Part of a small language model's weights: 101M parameters, 683M tokens.
MLP neurons of a small language model. Each row is named by its layer, matrix (down: output weights) and neuron, and shows model dimensions 341-511. Each number is 128 + 32 x the weight over its row's rms, rounded and kept within 0 to 255. Numbers have three digits each. A neuron's up and down rows have the sign that makes its largest values positive.
After each neuron's rows is what it responds to, as a language model described it from the Wikipedia text at the highest values.

L4.down384:141137135143169116143078126066139149096113114116114118115106076145127158106136145153206130110148116139122137134162144147178128106172087127162114160098099168168121127145141136103157190185151147097121121115157131060110077112134170070138104124126125059143113092145173176017106108126139102068170197113141111124157115183130152211140104072076112113124041114128140116159110153167185163196120079173113097115131130146111162088148099110173102144059137117142142098110122150096157101207154175125071176133092154144138168086175
Predictable word/phrase continuations

L13.down1473:112099178168105128157119112117148095128133144155106137069154132145098049137089134089106131137115058115141179110160113166139141121145102159159105074137126121186096053098154166160123094121073100180132098114106132121092136118132114105109135113099132173187177107138140147094083094073122083134167026129111117087143133110100098187123111134122120121172123083083128118106124103120123103112151089123114076069151156167078047153198133101154079161149154142161088092128157129136132055160155101106121160128126138100087126132171
Before a following name

L13.down946:142162149115149109114126080163161186107173095166131194101116143149110058127120185096076142127121054116102150096135121073089150166121161165155147116121135112133056086091192164111134160091144099078132104079122102063077165095114164138198116187116078073155130109147104123140065083106130126104128149084130185113148136138104131075149107191077140101156146134108201104188155128082068106163123160144166121164112163138129058148147142115099132144116108146128136089121167135135092098140127147059129157145120163114050094126191
Predictable phrase completions

L4.down544:149103181086105158154122076126146097137105116159132109128103164126125146116149154117125138105170163118145111120163131085166149157152168164165153154130110146053115121138141083102188137145134119142150156146150178129101130160145164183121107177148130144139119160142123102194132075166198151144144109113127190100142131119159122071079114077185154155119119135162143157066139217149106078056134132141123107137113138184049124102185119156141191186170117138129146166152172140148106112093145127169101175125115162171113119109111
Wiki markup and table tokens

L6.down756:194135163128099147187121144173125094078133109095131103093106159174115118170099164109069123079124150141069160133095134138187129133148147129113091101140178106139110068133177130117144173196069114130078150107171089129094142127095160139161143156147157052122091177130215115105181148111091123106139183102122072174098141130118168105149095134104109107159103070103127136190191135164172176117132128160104162129073177140109059200164111086125099126126104079132141087182126136105130159166185147158153168125114141114136087144135
Incomplete word fragments

L4.down225:163106139180096137113080129083204095136103124118157138081141108111172144091095077186160159069172150126082162125151190112071135149091104130118168100097160095187136085137164155128130078157187143092166136144109100121086108136094136149171122148126108135163159106109100143127139132077125086146098100130119146116153075088128155107085178200078137163120153159088167105147078163172153156174138176147111153138049157161123118114162092180144112162065101143135140142096073163141134097078157118133086155095091119165107069112126
Generic nouns starting phrases

L13.down789:083083148124110124109096110098125138180135169145155094112043132083159156073157131104180055144140095100177086120182123123151101128199077177126154108142128152117157113151112097141116158145101155080141176068144156156190152128127114142194150118136175134144139122127138170096158129143084136131090149099079148140121170084129159129111190097139155174139081125079148189162150118109135133121090116141108084170127115129120162093111096120116159116126146132115121168162144142128129065120121147159105189119080072080209137173079
Such-as and phrase links

L4.down533:175074090090145135115130115092142156135107125142128138096123087132169150145156127130145111175151178104098119145122109107171145078175109159100069095130119137134144130102108134139151059090129125093096135153065108098120107122075135091089181117106124130117120107149148081117143071063077139130182188100132166113065092143164133132128118186092128180177151120142118159187122105165142120120122148153084098199165081101142139139118115088106176114099123161118111117087129158176116092032177113155103151095116082119135158088106
Predictable phrase continuations

L13.down763:115182130114192123161165115178148162128137064159103146165078139124157154208107133173134154145154070039123148138066133072127129117110101138134086131128159181149125138116095181132120051130110128131185208140101105138132131120125132066100151148142112095134123127132105124134076063150144082138133042089157095086175186116139124093158170094194132072110212090158128184103149086156130155132121183131091135131108104082098108114148114136147158108193107086111133176094136103147119137102099084121142111145133081137083173083149
Part or side nouns

L6.down944:187134164134081153152108157098091200177116112094160139142116089096133116156118188149107094159161168065109136158139161076131118083155131174174080128148163115147128147146091179087221117127130123130090134132133149126122150158085116149139157088126141135157068145111176152134165045192109103140096082139162076160131099087149098140133118097140084139108140115113110174103135133142114075100206121165047179157166151130099130102154136135100116104167121105174154094162102154125101115101119113142131132088119156118218100078182
Title and name words

L6.down141:099138094135121186112163147110076156131129080160088145176099173144135158184138165163133168166134093137136178127122127116146122085088075154094169176141159059100156137128128113078155139098082085170152117096130105055143140095163125153150092163150109102115079093133154105164114110141121105108215094081158169117060193155145131161134174182137115143144145102115095141099125079132121136151140094112178099119111110083158148152148086136139149102130179149091083152115127098098154123152124159080158158151099125099050180089127
Statistics and record nouns